Part of a small language model's weights: rotary positions.
MLP neurons of a small language model. Each row is named by its layer, matrix (up: input weights) and neuron, and shows model dimensions 16-111. Each number is 200 + 40 x the weight over its row's rms, rounded and kept within 0 to 999.
After each neuron's rows, "fires on" lists the tokens most often at its 100 highest values on Wikipedia text that the model never trained on.

L9.up759,185,209,136,256,186,198,235,198,256,133,239,209,126,297,181,166,240,189,212,240,260,144,197,133,175,237,255,194,248,232,186,267,266,191,235,205,236,272,230,145,244,154,261,222,194,135,230,119,117,234,207,180,115,204,238,193,196,174,172,157,146,163,197,176,192,222,172,129,241,184,227,173,217,230,180,235,198,192,220,186,200,228,159,192,249,180,223,269,211,171,174,201,221,303,191,190
fires on: " K", "k", " sk", "K"

L8.up347,184,213,209,168,274,197,164,214,261,228,245,234,166,270,228,181,159,131,174,234,163,257,288,174,224,173,226,219,214,222,238,217,231,196,196,215,217,256,232,192,206,151,174,149,146,203,273,188,173,150,161,227,149,160,224,225,176,204,229,206,249,166,190,265,225,229,178,175,163,214,215,201,188,182,186,130,105,222,216,215,161,206,203,175,239,174,200,220,228,160,190,148,146,218,195,198
fires on: " d", "==", "D", "ra", "d", " R"

L7.up427,165,166,120,184,187,154,212,172,205,198,209,193,237,287,284,202,163,158,223,245,254,161,207,210,239,227,231,193,226,170,214,217,199,162,174,168,191,182,146,178,168,161,165,252,179,182,274,259,215,149,139,244,244,201,266,197,218,152,159,202,227,213,158,180,154,113,168,145,221,261,213,128,175,225,176,200,235,201,158,178,141,217,186,147,167,199,200,151,205,130,224,159,210,275,174,179
fires on: " n", " j", " k", " O", ",", " p"

L4.up277,192,214,238,205,198,262,164,202,189,285,260,178,204,170,238,191,249,241,197,197,261,236,170,234,196,231,235,256,246,245,187,123,273,200,199,165,221,209,192,182,240,177,146,208,165,208,245,233,152,207,163,166,155,243,165,236,158,208,222,121,187,249,171,196,169,147,171,228,178,227,147,280,134,101,198,148,203,143,172,196,222,224,210,116,242,174,247,253,169,198,144,240,219,214,267,194
fires on: "ock", "anc", "ed", "ic", "ank", "ab"

L8.up97,147,230,161,227,151,232,280,195,141,266,129,219,219,220,278,212,185,144,172,196,178,213,165,120,235,244,246,176,144,159,191,231,160,147,198,193,191,170,197,240,166,203,223,144,178,201,207,285,201,151,208,295,182,219,262,257,226,214,162,326,195,176,195,183,222,235,237,180,167,144,208,167,317,245,262,217,149,175,247,254,189,180,196,209,169,201,265,247,217,198,190,181,229,274,205,176
fires on: " o", "I", ":", " he", " O"

L7.up352,164,203,278,178,277,154,208,173,209,180,215,221,196,224,218,219,233,133,170,153,178,243,232,148,173,214,213,189,284,222,243,202,151,137,188,94,262,171,205,156,183,210,275,225,175,197,194,264,179,162,119,166,204,216,198,176,224,158,196,201,164,121,180,231,87,211,161,181,198,168,242,199,189,214,148,239,189,155,206,158,197,233,248,203,220,183,212,214,185,164,163,132,251,235,264,228
fires on: "C", " b", "c", " c", "aster"

L9.up285,154,259,198,225,184,156,186,234,229,202,203,142,198,197,267,240,210,149,176,302,248,176,185,163,242,202,213,172,206,233,213,174,192,170,130,152,237,242,151,130,269,190,200,234,208,288,212,244,127,181,222,269,263,224,247,198,192,151,227,227,203,177,163,197,163,208,157,202,221,266,153,224,236,97,268,240,196,148,195,201,231,271,210,213,224,188,259,242,180,139,241,147,164,241,184,234
fires on: " f", " c", " sup", " ex", " F"

L8.up414,237,176,164,147,237,314,114,257,280,182,197,228,208,250,212,214,166,193,159,236,192,192,162,206,239,211,216,212,213,280,205,177,189,145,221,159,142,180,150,169,192,187,244,134,219,184,277,163,221,166,197,191,247,131,188,225,174,207,200,286,183,214,226,137,140,210,219,148,223,203,131,109,244,236,223,197,218,181,108,151,220,204,168,203,181,225,222,236,175,266,235,185,202,254,240,197
fires on: " |\n", " it", " G", " re", ".", "\n"

L8.up98,217,200,249,217,200,191,271,173,217,191,213,176,205,211,230,97,154,208,175,249,263,172,229,188,153,259,166,156,238,240,201,187,273,139,202,185,197,265,167,175,149,235,251,188,164,172,166,198,184,179,205,251,255,158,256,172,255,277,226,226,157,180,234,162,250,125,179,199,159,176,222,189,197,236,230,277,182,206,223,166,191,182,210,147,229,168,185,287,175,143,169,190,217,145,211,221
fires on: "-", "c", " E", " ", "E"

L4.up347,203,137,225,247,129,225,239,170,215,247,245,192,251,184,182,154,181,187,157,160,224,115,193,246,187,216,189,185,229,277,264,132,265,201,142,137,226,209,268,155,193,182,144,167,245,178,247,228,175,222,157,210,153,228,193,234,173,203,243,189,185,222,206,172,188,212,237,156,250,185,216,203,276,198,248,220,132,151,224,215,199,179,149,158,261,169,244,199,241,169,222,258,224,209,218,271
fires on: "ank", "ic", " elect", "ate", "et", "ort"

L9.up182,183,182,214,184,230,217,161,135,211,244,181,158,194,232,172,216,163,175,265,234,201,200,175,200,223,203,151,163,263,244,145,175,198,228,226,176,190,259,154,111,183,247,242,235,215,182,250,222,166,139,143,223,225,194,191,196,128,236,207,243,221,204,88,211,164,163,179,111,200,225,187,251,192,158,251,152,256,172,270,178,197,233,205,221,168,225,213,205,163,178,233,262,216,135,208,248
fires on: " c", " r", " m", "c", " M"

L7.up381,120,243,177,181,214,222,182,283,259,227,210,213,203,211,247,189,193,193,172,170,168,223,155,220,265,260,200,188,154,149,164,182,179,180,220,180,189,236,206,162,191,207,214,146,221,170,222,134,217,157,251,280,292,238,191,221,233,175,204,200,178,203,175,163,136,171,224,195,147,161,156,147,185,261,215,254,103,150,198,217,226,164,199,134,269,265,165,213,182,186,219,214,138,247,170,199
fires on: " O", "I", "O", " |\n", "\n", "ang"

L4.up133,161,152,191,192,196,117,134,236,237,187,244,252,244,220,189,260,160,205,220,200,217,214,164,192,169,222,255,153,198,247,246,228,115,224,196,219,293,125,124,164,205,98,172,166,68,229,222,228,280,232,175,233,225,244,300,167,180,189,199,234,220,209,179,225,194,178,188,208,210,197,217,216,208,240,233,275,200,197,116,166,158,239,192,203,209,211,134,242,198,210,151,264,187,271,179,231
fires on: "g", "er", "eg", "n", "i", " not"

L9.up53,147,203,314,189,196,132,223,183,195,153,237,241,247,231,191,91,139,148,264,223,275,162,240,170,195,204,250,230,203,226,210,207,115,183,202,210,220,209,194,144,134,144,189,223,259,207,203,200,248,158,170,238,168,220,181,220,240,232,197,190,220,218,178,159,168,230,147,259,166,122,237,186,148,164,222,185,170,202,249,223,250,224,178,179,218,226,198,159,173,205,150,182,246,209,227,155
fires on: "re", "e", "c", "B", "ri"

L7.up332,171,243,224,205,172,188,201,210,188,244,218,215,192,204,214,214,235,152,205,230,267,189,163,223,170,241,186,243,206,121,148,255,194,175,236,110,177,264,236,141,262,250,191,197,233,202,191,198,138,154,166,172,278,142,108,166,282,223,267,264,228,184,186,222,133,234,219,258,211,261,170,209,157,155,187,194,193,183,251,233,201,257,217,139,173,226,252,277,238,177,204,169,193,218,134,210
fires on: " w", "F", " F", " W", "ot", "ew"

L7.up675,218,155,169,163,162,186,225,171,238,142,260,195,163,254,182,162,199,195,209,220,249,220,158,210,150,228,206,153,183,143,158,158,140,148,253,224,202,183,272,184,223,246,214,177,230,242,233,127,164,200,219,199,184,139,229,215,187,185,233,143,220,144,121,194,113,211,162,210,188,226,192,157,251,294,256,245,181,191,239,274,249,185,78,202,183,124,214,180,124,257,196,242,157,250,179,158
fires on: "on", "i", "en", "an", "ai", "a"

L8.up680,177,113,255,215,134,102,158,289,241,200,174,233,217,264,184,210,195,196,160,247,276,198,136,144,93,209,266,221,257,183,151,269,166,196,177,187,218,201,216,246,230,234,215,140,161,146,198,227,167,194,146,213,258,177,251,155,195,153,232,270,173,194,203,163,235,185,169,220,160,157,161,185,192,195,214,191,201,145,196,201,240,277,189,240,199,183,265,229,201,168,188,164,137,277,247,223
fires on: " Ch", " p", " ch", "Ch", "W", " Wh"

L9.up559,182,206,153,216,275,224,223,190,197,171,217,194,252,154,178,196,281,151,200,239,212,292,307,187,228,276,208,241,177,215,251,237,172,201,144,177,193,204,248,211,148,222,186,280,205,168,235,140,254,189,146,238,213,194,232,146,225,269,207,218,101,138,128,187,219,175,204,162,182,191,189,251,206,195,162,223,148,183,125,200,246,244,180,211,158,207,188,194,225,159,210,223,290,222,172,228
fires on: ",", " ind", " n", " m"

L7.up602,164,209,247,193,214,143,214,199,259,235,180,266,214,214,194,213,192,165,166,237,195,176,253,176,178,219,230,247,252,247,189,173,229,220,248,234,230,219,211,191,134,108,148,218,156,167,157,165,243,250,161,170,167,219,213,153,175,174,216,190,219,185,206,142,168,113,239,218,254,158,210,192,230,254,190,218,228,182,217,158,156,249,246,226,161,144,185,226,227,231,207,208,182,280,187,246
fires on: "er", "g", "n", "og"

L5.up408,181,119,223,170,238,194,196,248,209,169,266,195,206,283,142,171,113,199,230,220,247,146,148,220,210,205,197,214,300,228,204,215,141,191,248,186,236,235,260,147,130,170,170,189,230,194,160,204,245,160,269,208,179,218,193,196,217,209,193,237,261,190,231,187,264,146,162,228,124,162,240,227,202,255,160,152,107,217,187,185,140,180,208,196,231,182,156,146,211,191,191,251,203,194,119,268
fires on: "s", "re", "qu", "rap", "c"

L8.up187,106,285,274,199,191,234,167,168,179,197,235,175,185,156,161,188,216,234,157,179,142,192,185,207,221,208,214,128,196,150,164,166,147,73,118,234,211,165,259,179,242,215,107,176,206,241,232,169,219,198,194,213,233,208,173,115,263,193,238,228,162,150,238,231,157,188,179,230,173,249,196,236,193,197,176,219,210,161,264,242,203,261,186,171,253,145,233,216,232,184,207,158,220,197,209,215
fires on: " W", " F", "20", " New", " "

L8.up459,236,234,221,251,208,208,257,288,241,200,231,172,213,231,208,154,137,176,122,235,216,199,181,187,146,235,185,272,259,134,237,174,137,227,235,212,207,209,224,195,139,252,178,149,192,171,204,238,154,241,131,213,258,184,229,150,167,238,218,252,246,119,221,210,233,168,227,224,179,237,223,134,234,214,223,203,120,207,235,146,124,150,193,172,190,200,174,233,204,120,211,194,223,214,113,251
fires on: "A", "C", "E", "P", "I", "-"

L7.up295,236,141,276,254,249,150,265,282,196,185,165,138,253,175,224,214,233,177,194,137,208,213,180,229,229,174,225,276,164,245,260,190,213,136,221,227,238,169,166,177,161,146,196,147,256,183,250,198,130,224,146,194,160,213,182,230,220,173,237,186,188,209,237,237,183,199,128,244,178,230,210,210,128,208,225,206,135,172,125,178,237,202,181,297,150,210,271,234,145,110,222,238,218,196,214,258
fires on: " of", " rece", " inv", " trans", " L", " rele"

L4.up171,181,186,205,309,205,132,179,215,226,212,183,250,148,249,218,184,180,115,163,277,159,188,227,169,229,249,206,238,194,220,190,163,253,222,153,203,217,167,167,176,141,137,196,196,150,269,232,197,159,225,167,186,214,229,187,198,185,291,221,174,233,224,269,157,212,198,153,185,202,154,255,109,231,223,165,233,217,205,127,183,183,178,234,127,139,193,145,178,282,230,236,218,214,214,193,228
fires on: "f", "g", "c", "stit", "ate", "n"

L9.up763,235,199,198,175,238,205,194,212,146,190,212,169,190,177,227,190,234,197,168,191,209,235,203,154,202,184,278,288,248,254,213,186,135,139,173,166,293,187,191,134,183,171,133,190,190,227,195,278,149,235,198,151,124,235,270,196,250,260,189,161,249,240,211,189,185,254,108,131,132,177,222,227,228,134,152,186,157,145,218,144,172,212,214,181,198,270,154,204,67,168,166,205,292,203,216,234
fires on: "C", "c", " C", " rec", " ", " L"

L9.up36,182,133,187,161,204,155,206,187,198,176,215,167,233,180,209,182,155,198,162,267,222,174,253,165,142,231,196,161,290,215,235,170,115,152,188,167,149,245,229,185,167,188,98,239,214,199,162,229,169,195,188,232,203,268,238,235,108,220,251,253,184,168,104,185,208,132,56,170,173,257,234,210,200,102,240,176,217,203,220,207,208,210,198,172,156,181,204,221,140,133,255,203,212,181,228,195
fires on: " c", " f", " dis", "c", " C", " cl"

L9.up257,190,235,182,300,264,167,211,216,194,119,235,131,216,232,172,229,162,190,218,220,173,132,300,241,241,142,220,293,171,171,270,178,211,149,198,220,170,119,203,173,142,174,165,232,264,189,208,179,207,167,137,258,187,248,177,184,211,226,210,189,221,199,226,215,178,155,235,148,200,230,239,176,242,224,264,178,217,151,177,182,206,225,212,214,252,249,196,213,202,186,211,273,218,130,214,175
fires on: "19", " rele", "re", " rece", " Sal", " pre"

L5.up664,250,161,242,149,230,170,240,270,241,149,204,214,233,249,226,152,240,184,185,239,217,243,193,185,217,270,238,137,196,187,160,242,108,230,249,153,234,208,183,199,145,223,110,184,169,199,309,190,173,178,214,177,168,149,168,243,268,207,148,166,235,243,213,252,217,135,232,206,184,273,213,105,260,229,229,274,174,200,199,214,255,229,212,195,119,167,297,232,135,151,171,226,141,187,184,218
fires on: " ", "on", "ines", " sub", "les", "a"